From a checkpoint of a small transformer trained on Wikipedia: 2 heads of 128, learned positions.
MLP neurons of a small language model. Each row is named by its layer, matrix (down: output weights) and neuron, and shows model dimensions 32-223. Each number is 500 + 25 x the weight over its row's rms, rounded and kept within 0 to 999. Numbers have three digits each.
After each neuron's rows, "fires before" lists the tokens most often just after its 100 highest values on Wikipedia text that the model never trained on.

L7.down335:483491519502493515509531495519458483460537464473477499491528492510517454528467522550481499529506520517521507477489459498514508489535490495499498480494471519477502534539507473520505491507488526523483549504453498511537503566470537510480485487494498498517490515520488519496530529510498516529469489488495485504473479520470505502512491508521476465538494496530504505454517485472529507529511500486516557472495507466521475483465470465489525489519504478498523499463473497497457493487507527533536499470535535528498510524478513501488530505515424530493499494458536584497569468527490489500
fires before: "| ", "di", "of ", "was ", "("

L12.down165:473456506517496503513537518496512503522482503448455496474532488495508468469459438525468474495497491511483494464463516532483455484498511472533502550517525552511530465444520518473489521452538529449471517475482498503503458496499527465496525510503486473464510518469543486471481531502467511501490531504516522518489512468523534488505507540526469522509529525532505485483486477521512493488475522484474526509467519502517511498501475491503520480551471505508495476455490482471531496554472484483529474528484477513510507464528504497559515501502482504510482533572429498479509474479531508510
fires before: "n", "h", "b", "ec", "==", "g"

L2.down886:544511488536496497531483491461513484519484497506533479504465469471509485525528468485550503523495518465469484472531506508537498500465504525489501503535512530501457521493534550494479496526421469512474465509512470502533484498533508487518522506539512508474469512530498525529500534474506497547515500522511499489530470479499465487505497498492472462487496522452467499523512507528443494497460526551490470504528541499502509492461545469492493478515546507541464506484525484490487472511498486510541513499484527529451481530503506527485522459512492496482499481493473515466449512480531565493
fires before: "r", "l", "i", " ", "k "

L11.down95:513525485504549531516500510502470511506511517460507512523524529486485514494491486483530431530504488548524558521456506521510492500538487495480556497468508521439480517499501496553462515501506483500513497498519516527495489446488488525494451464510453491477529504473514453519504449506518475472534475490518453483502452516491510460517532489486470488445490505505466472490521543513489512502471494508526529534499500457446502516462500490509498487481505538454502522512491514530503514503506500470510490475490468505540471486503507526494507498512505468530507482480527473521476500498438519474
fires before: "s ", "t ", "f", "c", "\n"

L12.down330:499497453471495472511483491488500503505485517511534551502495482508504555480510436481459483495532493495495482495490484502485517493490515508505471513502499515495474459514517474488516487482482499513472498489519504477494484502500543546515507557551512469496491475473477474459551505525492499530516496526508550503425522492517479477464484517540475455494503492505490481509453452518479501536488510496498512521498544536483518499524512479502537442516486502495520530511500506475491488492502533450477429475479510505495494461484495482449506509533521457442515517545462523475499516512527515551
fires before: "a ", "d", "t", "n", "a", "ly "

L6.down831:519467472485491522504507508491492554493524505504507465454502516493510477444461521472493485487476529484504456491490535535497484512555478500489520477518548512509501481484497523469504503485461501472450472492443494514469500528540505516488523525524536509504526501517520500483501529505493521457536518484519503506500562518537475513471517534478498525432469517513538467514457503528529493537507476486486495438535511497548475489503531485538514420521484494502504512480528496507529516502533465517527480481487461495495502495461481540500524475535498468507505516488528490497519508452506481542
fires before: "di", "ad", "n", "t ", "b"

L12.down975:496502499547536517523517492516500530511468484521492531489489479507475521523520489505480472552519485461493462487545462514473517512465506510511507499521523498493491512471509489507496512491488466484527508475505499488477468507504511480560539448508522472452491529535489500516488500479491507479537455446503525508486525501523500491496480515486493513530518487541522464494482536506500462501509495508452509492491441506508494517474418497494509496533465486481468523543534525485517514494503487480510494515535532436534543502501491442437538463515496514519473570492501520521523449503532464512
fires before: "e ", "en", "en ", "w", "er", "p"

L7.down832:462459477499497477496525516496500484517538529487524489524491473484509507482496506523497529386510490487506534513485481513487527502545506457497495520478503538475534506456534505549508463537494478497474494508536516495515526492506469507491501521532498464537515492484524494495429517495550490506502490478532494517470518546525495482506526555476497477511466474516485499505492517535526542467488505462507507470471507561515486448508508510460483489532503509514533501457470488492506510495523513494509483493525505506462485539508504555528467487532510463479524502520451474491524486453515526538
fires before: "y ", "ember ", "ch ", "e ", "i", "y"

L2.down520:488520494469539492485524514524494511486469478428531530511553519487525523472533497490495473549450479498471473491505509496471462495519523521538462455446488546515506469461518491483512506537556466497532497531519468493476497483503493481504509509480496514494530503495491509460505468485499564498499478526502518553521459565484521465495509492518528503524489539484528507559471529510492514537488523481500535497502477478490457523531494530492504477512523496471485443516498494506456555505483484499492489505484534489492491522531463488526523520542523494509456486444528444526544533486488505501
fires before: "- ", "| ", "(", "a"

L10.down37:514463474491458526493505524461487507505507523475491492493440538534480509493510510526455505494513471468480477489517513513504502480437454481508494505506538540500507513458529520506486486481505475474476480489499513466492517510532568546467480463510512518510521497543538523515474489529471498527534451523513532560534529481538536517525531534471501529509522485504489480487510483462468468484484477528507471509432494499521484489471475524518456537481487511486455521520526460489503500462516517556550541509496527480489521494522514508493504504519528502542473525504527500518453481512469518486
fires before: "w", "t", "c", "er", "f"

L10.down133:520505527495474442526497509450526482466472487502515558467525510539484512505507541508517487523521485502482479481505484467473524491496539515519513468516524510539499508451517494478501544525471538548549449464499504542519504483512491524519509487504520515479463510506504547483452483533477478509555518471446517492501527513522483547515513497535538479540526508485495503519468494457493510531561529490510460518492439505516501518483475485518499521475490472496505573522497455507511503543505469517526512509502503490487505504533474488496522478504432509499478539498492504503472475456453452524
fires before: "i", "al ", "v", "u", "b", "c"

L2.down591:523473541536515525480495524517545480492490503509476485462498527508493507479556494461519502554549478505471472498484521494489492538491518495520475501498488496503539468499534472472495528566490493485484515458473503505478461495524531467499476513506496496559483483554463521469530514462482531504474475488531512536531532497513487511485489485454520476483549574494492510510468533493509471483482482483515513472520483517487537510531472476510516472484555530526492485472501505499508496506448452484490491556507467508467488502445498485559512504500515512494479499535496465524524500520481520429
fires before: "|---|---", "|", "|---", "| ", "en ", "ich "

L2.down842:524498502504485507520467486491509486506476529499488468498486517503528509512561500490510490527497483487574473503512467529527472484480462491483522490464539503491530466499548502510487519542499479516531538498486493519501508496514520502505473445522485500506463493512474473499509500442479489533439459466543498525537470485514479496512514496488494500491528514561484518484539538440500476478514509516530525494493502496515552524513482474481466462467509497506487516514480476457484483504475472498549489548479505484517481472543491523487484525507499505557485498478541497515513555526466487478
fires before: "| ", "(", "|"

L11.down616:495452448489500516466489490443483469540493493505498509513516480565492495535538492498479522554512497513509499494485532567429507519527530524478520503514446492558514503511489489512491542497514531539527494499457486495500477534479475501434465519492455493453495535516479467475553533516544489463510464514494495512527513517471489487501513505526480477516457506503502483461425507487490491511483517507471543499459496509471452505509515478489503512499517515505531495545491500499556466493546511496509528508505515516507536468531486545500486458481454543481495533471496472490434526466475485473
fires before: "es ", "en", "es", "s", "al", "f"

L11.down314:509476514511499538504511478501482530474516504467479480475490495498511495551517502526506495457500504509497493558500494484475498515488519515510534490473519456529476541441519497514501526501529501496536504490505489502491511478480491497488458509507462529475485513512484459499499500511558569483513523519523531504522503490510502498494532465505486501481552490596478507538494520501480525471487527495476523489446524486497554524506507486491545523488511554537508500480505503526457551576495500491498515483480471539547495501476500477486456525488459469496470488492464516478512479547510500498
fires before: "1", "2", "3", "0", "+", "4"

L9.down271:500534506542513541474531496511525504524490515532482564464521503503532523528448493526498486530482510453506505575540507496534530459512470463515515510467506507466491490502505511502502517516458459531466470483509492499451506496474544523476508531493484512481482469493508510532463491480505470510472474531537487496453485495473500487472498495554476462509508501470479488506446506542515495503540505519467528520523508530545530499516499472459508491507512489470533522479485514496524482514560502496488493470499498489505487560461524489477539485503482472472508467522543479481527525502519506487
fires before: "d", "n", "ic", "t", "th", "y "

L12.down894:467514534500491529471541475489463455513502501543476488474522530493541511502515528507496519603504480501502453549553506536461470496496529471507472507489493471526516520496491453529485511523499538485525476453510551512481445460483433498530514508479535474530526503508518494475502454510480509518494467510500517507489472497497526472511459474519471507490508509509512484485480524559489517474493508476481513477555502540518485500502537477497538515493548530467464499480481527503487510529492511496516515496494504527503489492471534501512523465490550516511481484521498511484537483552525522495
fires before: "g", "t", "t ", "k", "th", "r"

L5.down250:522482484478493464537561494490511516483500477519537487528511486488498467482487453525502519515459495521479472467484486518492508515517463485482472530503480528500498529542537514546499517516495473495478475462505491551510491476466482535479509537524543520531476487470505487504484515516530506513511506473513437526486507506482517519508527461490574523472466531515511511518535513493465505448484526490486471489519515484525466546484500486510505474511518475569494483487522523498506508520502485549493496509474501512485498525493496518515523446502450512468553486516462552486504477553460480532
fires before: " ", "l", "er ", "al ", "is"

L9.down89:479474514560523524468501490573544545527505516528463505500509508462482522502489519548534528494437508511517525550488502480541530503494514498513512494474441523494505524519504472485480495490500458459539469495526491526490512503495501499511492559511533481447479464534437512502520497475506500531435480519509475488498491505506500508497504527543491518525505473499507527490460533491532535536525515515509475487506521470479480530505562494470482463502479555509481516493481507485518486541494506498502476480487490490465512489503478498497523470464525502486444479490487497461476491518539494528
fires before: "it", "iv", "th ", "t", "d", ","

L10.down500:520501535512468536519512493474483489493505494476496500482495515510451541589486510468464475532545509532505509533522480482452493451488471507458520522511534512506476463495502487517494505556514457491523516543525493494467442470521500481509517501478495476490502527521485513510502509521506517509576505464502464506510488488499550458502527487539492492457491508493506539484510526480521467490513510503483447521502515479488513509487418500483533510479523490474496509491458456499476542485506508509509522471485529509522485530544528506512505446518475483507479470468468464498478460502510505508
fires before: " ", "m", "\n", "ou", "st", "t"

L9.down860:490550523434491518552521480480510520514488483500522504517497493502442484476495511474538454467491542563468509521490492533511456486481483450502485457508497527539447506488512513497506516512478540490527524512487513476482503516534527526503539493503502496497459505500523529447502486471517487491483461467521480501528514504505508461513518480523518504510475525499513547506502500469544492470518522515467511529456496495468448473533470489523517521533516465490497515514490457527511518548531481493482505509514484554525472547512463505505491455466478488480511508510528520512508514538471494489
fires before: "==", "The ", "\n", "\n\n", "In "

L11.down938:493503497523494505471468545516544489515479516525507495469546460486499518474516487508494466589497515484496507509501479502495486474468526503515495456478482528527473484496498530491521480535504504504524524537473493485494464540474514532500470510498463506479499507478517463467537502500515500433548501460465542465502479510514487503502509545508459500490520497447524510507473535517521493497473508520476534473542512500516537456487451519491497531496477497504503484471510485443490503473505487442503493489479504487490489463548526486495554514539492463521524531494486497533484486497543512494
fires before: "en ", "er", "p", "en", "r"

L11.down578:542509487495484470518511476472489509525488470522488503545476568455503535446492522523476467529543493513536477504475490446538492480515478498486522498547553468492536506555522485508482486539488513494520478498477505486507519503487474518533551536491518479524506495491523476523473430502509488495503509466517452466501517498475513513487484486529494486507470464496522545487520498507556489468539529473521513523472449494517516463491496523502523518474501557445498522510468488494497497498471472511535500533484493513469476487531465537527470487499529506478521503532497504492501490523480544514
fires before: "s ", "l", "w", "al ", "n"

L11.down318:522513479510481495517492513521505511522490481520505468516537466536472513478466488493511482640497506439522523487463519492539490489516443458515464467474467498449523508504469507501521494503513509472511497529471455489498443542511531500532482492511492532520475521553516503478509533494522496499461449497504531508492470521497495505497499500485469514524503501487505522537513484508499486486485505519464482479582539511447535497511499507494498494471459454522499500477534490481508485456536498515480486551478529512464508507509541496501457487500479489515543466493513504536496507508509523490
fires before: " ", "t ", "th", "t"

L11.down359:480479503456469502492514498492494498508527483479486456462505512529439499499479528544494494549419516554521465515532464537492520499505518497429487523519529483526509474516501540529480531535482509483509482475487527479522507534541527486532539481488494510474517533530478491492536488489513498519498503512553498509537524512493495512524463508482502501491512479536460480489507491492496520490494445544490491495495512500473542462511490505445488490532502510525488521511489463496548505524513482530518501499505486559526522448485492503454487470471461526446502526457521498529563481508489512466
fires before: "ot", "em", "oc", "| ", "h", " "

L10.down699:532470525470521536490491463559516558492505486496509509468484500524467440502526523496499448526514480487498524507513490471509486523525524450505510550502530502535509477500494472482524468488526487523510477463500526523513477495466513519480499507478500486471482544502525499463533520505515511486532513476552486456488531484548498497536541475474503475485562485520488512474486492505508516490547491474496506459536502499491510499497501502506491521486483511508495473488463473463505473492490464484455493517481484503532480520482489481486552455523503542472529537516540460452549529520483521490
fires before: "| ", " ", "el ", "el", "|"

L9.down160:475529489495506483487546555494484496505493526469480490430536493464515490522531529523511552510490498524497476444461475475495482481540505494475535484463520481528454524490543476541470486501508516477540488443542479495494438482546517546506499532508516541459478509481494497471486515516488494464495528505493501480455494475517510506504470532504484510528487460499504501502500499457537484491498499483496543522423474491530523488518520501524512505514521488492476487491463515523520519485489509543520510524477460536526504505468475471509520509493521504499456512484532515492514476502504456500
fires before: "am ", "am", "ch", "op", "b"

L7.down100:539530510490518512467508513506498506507515496481516527532510518492491485505470448516484514329476492506521503485501507477472504462467478524492506493522533523489505502507491505508563447488583513548500491502511520505533557478505510493492512500498501511440511468490504522527490464514497491471521515513494496466517494506480471499519487558503514463527458516524505486464525500481534499467495509487473492489430520523487484507477454495483476506517510500474497477513523507487519508517515474487514510497499549513530491458483454509504481502515511517501524518492493495561465455509524493529
fires before: "- ", "e ", "y", "ud"

L9.down776:492517507478514500529510472489501463517509494509466466521466554492541524501557475534497512491517531466529496479514533495511502484540458496556504492511513463520507478527539493462516477474544464514451448472467523513470582473530497512524537486523508473443520498527504551546508521508451517481491488517454499510481488499523458511510496524520538472494462515476506459521485532495496477487505499455470447508565517528518487438507508473506484511495499462484488488478490530468535517500514483486478485524478479523489534535521467474493497487490480472507507500493502475448525491529486542490
fires before: "in ", "il", "j", "ch", "th"

L2.down546:445498532471490543540519530498479537497576522496526480538515481452451512550460549493547482458526489506522564511500524499505506483460487470491501466489499487521527479483545521489523491506496495546498542532470482498466474518503526527454497529521536524502469485463472505477522496457514463520525508510533470528562467489517509489499465466500521533506477495461525518491468505547503474497510489495483487493475491479521451497495484500474465511521527511484528524516500506497458512531485524493481493523505472526526484530509489509522449510530471479520460482487501494471449535499452500464
fires before: "\n\n", "\n", " ", "===", "| ", "=="

L10.down759:492541493487497475516452510480466504513493493477505490481507492524493496488481537527515473449500501459510474478499502527503528439503514499516505511520528484525504500508484478515488518500466509509509566503498518513492479488514464433540496534517476501505523460430511538490493517508457472474479510483473497450522499505532522525495526532508485481490510468535525480453545491474481489530495558497482499504484496521518521499530476489481477488540508519478513455485525518506528481460536529506536482517493465516454484512519530516504502509468494490517545510509486472539527492504493551439
fires before: "an ", "an", "us", "a"

L12.down211:527523496552493490481512487515478525507505466513511500516525515465461497529449487503499482544487500496522478533475492532490514454484474493482484491498480535515492479509524504531487522500441488478474455565521512491502462456503518481549506491458527515481483496494506497460511520474537534520467493524563491434517497551454516501475508472494464503509497450476539495453499574520483509492492553469481486519498503494471500515517487522519463558486488487481523490512484495506478530505540495515549484501480500531472471531532484512550475494484541521492446473541511461544511459519499516499
fires before: " ", "th ", "th", "ou", "w"

L2.down564:515509499512515511456472483475534496534502453476486499515586528487480561500506453532513489502488480495491479544462491549492457480491507492551483489478430499501497512466479482522530490521545500467504508509506510524526524487481535477467502498491503498461501515533502521509521512492471543500520471526551518470528483528486522504509504513519515473510542453490501535532461513497546506512518513468493491524521470500510450519534527482485523481524474487491506491539488490520527466454472565478463510476486511478498512478490503506508459512535503514480463532481517496513473493536466472526
fires before: "| ", "("

L12.down899:509502467426462535465540455497480509523503534494479471520551506496466492514496472516550494493514504518449499492506503538510492499461493530517471499455472480540473501496523499531470530522495494447514530486501505516506511495511504509504489480509506504491498492508489455516482484466419458480515438449486481531525524527537458491547495464508485539528528524499481549531527511483487525489488540501478466528501470499501481468495505502523493495463511517505485495506492497490504522555502486504487521499514520504516513584537481493508468478520490540504525484504528490470480491487466464520
fires before: " ", "\n", "\n\n", "C", "P", "E"

L2.down863:500497492514488513506530523505485486502508449458469455483479536499477510538474478521461512546453500531509496516490492485493467507489497519515497495551500473505484514472480503516484542483556489502544472515495472490543476535468483480521487474510506522474486476534501456497509508545501504490506470524469506541566496519448491477511513480514476557511523499516508479546496489510540486501505496500494476524510503485448510490467540478497562455466526498492486499507523538506454482497526513491479469475522516487483499527498536526488497487467500495473448528470493477493471520453510552512
fires before: "8", "7", "4", "5", "2"

L12.down407:503514503458489548519537503505511503484458440498514515492489474512457464500507443556502494497482504470530495504511488523508501542519512504529522503456497500514455509469508478451550549534492513500490512482538485502525515490511512476513512469496463475504545540509473504480494515439552486489497517504488505469528507503537482498501518462481501504480519465460477526538479463505517498515461494473485521524452441506529479502505490533526486496495506483490532491522489509510476490488508484471551535508483526451489499538532513542499510514581463483523489504501570524480467540496478535535
fires before: "l", "0", "2", "3", "5"

L9.down364:497542481468541494510469454494472476494498481506522485512529472535516514476474472492541492538508528502501475529433484474509514479510529459504464474490473507476499494456477510466516517507510483487496521539500492488484490487495515478491508521510570514549468523487535483496521478507513492496455497506477563485498483491478512501562479444505501494500493568511514482483518470491511510520475499539462493480493518506434487498517529524506511552475564515519508524474481519495520504457511492514458521495527480516534498531437498491513486510529470456496496517502523518475540479497486530505
fires before: "m", "t", "al ", "r", " "

L5.down918:497483492442487511416503477520512542490493511518514481498512527455542479507514492478467494504513510499501482494518490516486484529545514527561518535464453498509494549522506493475479495502456460506517500496464480493495483486506503462470482489487505502577535519508464492504494503502508518518497461553530494557424481512514495471521486500520515525470471518531467463439505522425467487506518495492509493531545544502474509517506492461487483512482563531503521463473495516483495513517476512558490500517547502491523491515482476499517490502511472475510500525491507545525526506490494545478
fires before: "on", "ord", "t", "p", "ep", "1"

L5.down41:470498475512454533532525475494498487460525479500513538454462476524513471453483501489482544431473512572532539505516534455480519533535513489505484474519477537544522460560539489568485537491494504506485553501493498516544493515554479491474491491490466497475497458476516470491542490513489482531539495457481545491511508519499525501475495523479527507496509523481484514491535516470503475492466527451514485502469504451513483503484496505516484486535504523553505512493452504500494465465516514515486482446466494505492486484529518520491546538504493486501541518473505495489535504488525514475
fires before: "| ", "m", "was ", "b", "re", "w"

L11.down752:485492488513552500498537471528451496509506495488454487507516564504493523524506532476485538515487514513501489456494500472520469523444471535521510457469506543525497516487508445511516546503500522535559494467510500521517479496526499439485513512442471482482453490480538490515529484468484499461533486519460520514507507465501470451496491510505510513503515517510482473459535536477505423484501469526493492541459478509529484536515474503499504503526482502510468526528486518528503528509506485486501485474501461511518481489500469501489498490509523497509499494503507521512453518448482549521
fires before: "f", "am ", "a", "bu", "am", "st"

L6.down129:511532564496554500509502465497485505481480497502502537510533523456485480495485467474522452530480468489519499458490460505516508501507440510479475477483498504520500542491525547517533494533503517527471482478503518550464492529510533489505504460510491489462472503527483520501481468498498497507501457469476549524507429468528518503527515500505484489504481487477518506539496549493517502506500511505471470540518491514466480507513510508506519522508507481507474489495525461462483490538476452484496505533548489517490495476487485479489471500448498493476472490506535522546502530532443484463
fires before: "\n", "\n\n", "es", ". "

L6.down575:480550484467496468511506495491503510474529549482495498481490520441484496470474499459530507527520527512466480458505512508511476493486480483488535485506527446526487520480502537479457492511527518511484498513492478474523483499475490471515551513515434512520472494556497479499497498504517538504484483478509477466564481480521484466485512471479527480569471486504522508529461499489527513497514509460536529496513482516467540482512488559488496482540488488488503512504453465517464476500546511505468547519492533501459525501532525458474473479479530502494499511526461488487504443483565483486
fires before: "| ", "\n", " ", "|", "P"

L2.down431:528520486513521467502474486506471509507502465511467504503493518564529490489509496447475510501510535499544521495518479481507500440493477502490455504503465543494499506525534506469510541558468394514540542511488516501537535534538500473498495467500492487481498507490491465499469481479501572473507481518506519493487515518493517493505544519473536492488534495504447512525501530512543506491525523557473439511488474469532505492483565491463509511468474526529503501531459468506526494498465459474495445525502480495533471487513492510460514492494493483539459471501522495512491512548519485527
fires before: "| ", " ", "|", "- "

L11.down665:503490544476474494448510479495500477493517508498495520490488516541473481538503520508521501589522477513468546447494460504489542539536488495539526509508483533503454503487475506482470488491467518484484536489491485503499470480504537481488502504454485474530554542506527512465483471506488529497516498470501495471487496508499472509531497481508488447510494491484483502479529448495506487527486472482512517526488464507526507550483481498480477511482542484490516524480519444502480507557510510468471499490501568480525504513506491530522509503451463464541534508535495518510467526469493525480
fires before: ": ", "–", "c", "u", ")", "-"

L2.down108:511504508503476496514499519487473483480497505506531492486510487494511446530510473528534482477502547540531500540481478503492522469510477507479498457513502500545533488507496518474496556527492458531524538541498496469495503526501493494480508470483506487495465508448516473504517518489431496512505519498506483516533474534502514534527536489463546503491499516559453480461469515464448512488505480523548504498534474476501532487475491528467480506478503511477490495472517522512505504485508467503507493541479520512549501485520447476461508516507493512490489475537477521491540483530466490532
fires before: " ", "| ", "|", "ec"

L10.down581:489538482484503531560511529511494474496478466531518521517455532529473476494510488508477452525494500503509495531472487522484472502480524476523486476509533506511491501511482511501471518537485529522511516510479523504494448488464517496525508513516514437529498486510531481546507479500531530541495499489507521517511507527458479484488487482477470514514455486506476505482459473510503483508539560511542514487443518504510448521524502475463521553516520475511482461521460496517477515494502519540481516486475513483569468478486506504523480543507477459508478511546474498512487499496467481487
fires before: "In ", "==", "s ", "===", "H", "F"

L9.down442:473523490509541469496537540509539509511499492513506528478516511476526473489531476460453473532508465460494468497499447473463531537511511488441501478484499490496486545491527506432490508521500469511492538504483507523471461489510534467524476515460505526515512514471530538490504497478488507497478488515472513492467510509515452523487503497484479504510562448500497448493517490532483517521479490497491475500497533540516527548506488509550467492508510473441469500514509496497522490488548498495449452518502513527479457497495531482460487489496457483515490522509515524514515483550488492495
fires before: "e ", "e", " ", "p"

L10.down175:440505534473469537511490511463489486494511474502486465485499508513493502500481512515485539553528517523541475417513507527538458510490474482458486480515493517494506518480474513534478471494555526477490475483472506491480521480534470525514543531476499459454520496488512472498478502508454500492516506514521520503507500496506528481488523505504494502532502462522507469488520535503509470511513472516497468556497471514507495494519492490479512520482514489506548487488458539491529536466522526564517475510510539536508485485536489465500478453482502473468533465478460496516475500530510526459
fires before: "0 ", " ", "h", "h ", "g "

L7.down353:503520525486500492494513528518506483518514499503524451513452499533508488470507488455477510355525505518522513493519504471499470475508525498511477477451512512526492493500507490510537495535523520537519516495484501498470571505467482520480472465532496471474502479454531498504512558541505506536510517464515470515482518508531490501530497455515519513460509475523513505507485484513519544500545509446521497518451508491489537519507483495485513489495496481501515492500488498523470529504477478507488539512498513527524462474466492550515508480531524494496499494489511512481503495544537478518
fires before: "s ", "e ", "t ", "t", "u"

L7.down117:533462521525522523473473447522502513499506496508493508528475496504534486491517513499475524278500494494455490501514521516512507491500505485468517485487519501516497509507541506522502476516494525510529467500495523504526588480526514511471485498520477509495521528487487520497482515459472510515494561495515471514511500513481500485506489516509502515503477481496513513514530520489485461484452476493490514501432495527512510522488511483502504516502523495504490519501486570518525494529500492513538496474505518504486494541480468513516475501520498506512490525466496504528489506515492537483
fires before: "e ", "r", "en", "u", "et", "ec"

L12.down655:519502494467447509506492490477512437508519475462511519477493516553481488514526502540493508501524501523514492509533470472468441494504531492494496523492494479499534513456496524471466479474470468495526454488509498496506554464467479510505505505508521515524490516491458507499446537513544544522490455522532521485495489483510560481482509534512540458533492497492498513508481530486491511508532458471439552515470513541505504495540510471477557490498493500510541492535443485517527514521485512499508477508535513501510493493514500510515470445495474495506486496488513482496484524478501497481
fires before: "e ", "m", "es", "e", "es ", "t"

L11.down613:519461495496508529493515520509506554488505489516486443509480468487479487539514494461517490525519494487481455534498510556481530497469505501498507515507498503514552479527508507509495499487471509456516485507521494497529493446462513529511499481478489489528529537508514477460459505522507505499482523533477463475503456501521475479500525487438472543506471544509497482514490532475471486472566475497465484499524529494511473493534546494522465470479466474529541540474474538499484486530491498534491468511552474532497518478482536477503483491517450524447530521498483500491469523540452485507
fires before: "l", " ", "e ", "on ", "m", "s"

L12.down316:502478513523530457474475580499478518487496502523526514515500482464502500473467498446515534426499493497502482470475497479516520488529481479482494518530473496530487543481468548560536508494444529475532543495522506465517523533474500484513487484499519535487491530472451478513515503494494531540508453474520520473474514543493509494534514502519499516444485467545452493540491492479543486518512510541512484498477480508479488564494501488549526482507488504499506521504502489518455471504476501479513474484485474510487481507524506490473487499499507488513523508496505498506546468496488490495
fires before: "9 ", "4 ", "3 ", "5 ", "7 ", "6 "

L6.down132:506526476448485498455505488499479514488547488505508540473493475490499457524565452512521467573550540496533450532511504498509450488465556497488534513497534466494477544504521474489527468490496526466515499463521477492518522506482493512523494504526475504500457458528446506510474525510509525477493508476539510481525468521468496510490509488505527524508490522496488503494541495478537473519507536432476499486520515499544470522502514500481500485505513474474498488481465480538550491532486461525502525518481506489458495526487532491458517488514496514488463522489474492492485479497510499485
fires before: " ", "| ", "ot", "f"

L5.down604:486527492495504530529488504464504502470476485537477515482501476470510515493513529551513491506490490467492501466503511465522513481503515569471467476509516511487483507496482526523523571495511508534466543490530494543471496501519488552484500495515515457547494469515516509484545482493493465501490504493531524506524487535512533475519525521471499491467497500549534500462529492567542522493505510495482493487520434494485471499509483502518452499527475498460526498512485523486465503511484500514489512467481469497532467512525504487480496497496567503504520515518452499542533522498505501473
fires before: "d ", "t ", "h ", "an ", "an", "h"

L11.down357:485484477449512513494517503467492518519444514479537511468474482489509530506541485505517526481514468506520489464474523530491469492523482511583480481498519576494490485474522477507499520499532485476500507494467553504496493520497473464542552481484516496513514482524510495524465468457473463501515504466529576502516478472504473493457512494499509505493506542501480497542504533465468484494552508540568518486487514535517504480547469524513465482464525512503509497488519532517465498483507543463489531479491489507536473507486477460489501519466494483531489516478498515487508494463497531552
fires before: "f", "v", "y ", "ec", "el", "si"

L11.down396:517526525484507511489548488472489491492506476467484509498487524471581485508487493513490515542490461537496504527509451473485490530501482465512516532517481491461475484457501474467555491501528513524489439482510527516485475519503490526510502529470510474529485541515515505503491514482536455507456467524474502537442504488483536494511498468518467537509534507455485497519478490525531493506494517487502468507498480519474502548462554517531511462526466449467465503470492526493517448500505470494492525456462523513476527501496501499471532509500511473519507499480523491463477488529497540516
fires before: "t ", "t", "s", "si", "k", "f"

L12.down292:527503541529553526476481490485484501477476500496507492520474490473505510471537487478480534522501518503505464474484471515531476555483530467524470507478543482500492515489473527519507545535525513505558444548502498521504502511475452494483507470494483508534463504525460469488515516522521466497474477545472500525503498505501479538536485498460491473514501496509477497525494502493488520501524468488461513472484507492509491505496482529487521546493504532483513437514479518494515471502482490482508470507493509436540523456527510511506488537510538566496498512463511473523509476487491498525
fires before: "oc", "e", "c", "en", "ist"

L9.down606:495522495506503494536488495511525488501483511532503490500457495491478537542484489537470531497492463523507468514525524496552506475480499496532482526545556498502499484502529489473509486468492514476442515539464489447473451519493523477531490528480460493428485506501511512522511468539508531475499479474505495493518501528488485509489519535509491508474522462454478461488491456502527453531550480479445500510550530514511484474518494489505532470468520540496511474484511509485564513474499493494513538509512475480487510517500460480509506479504467489490512511539488491505531524492532538482
fires before: "ic", "th", "ti", "-", "t ", "th "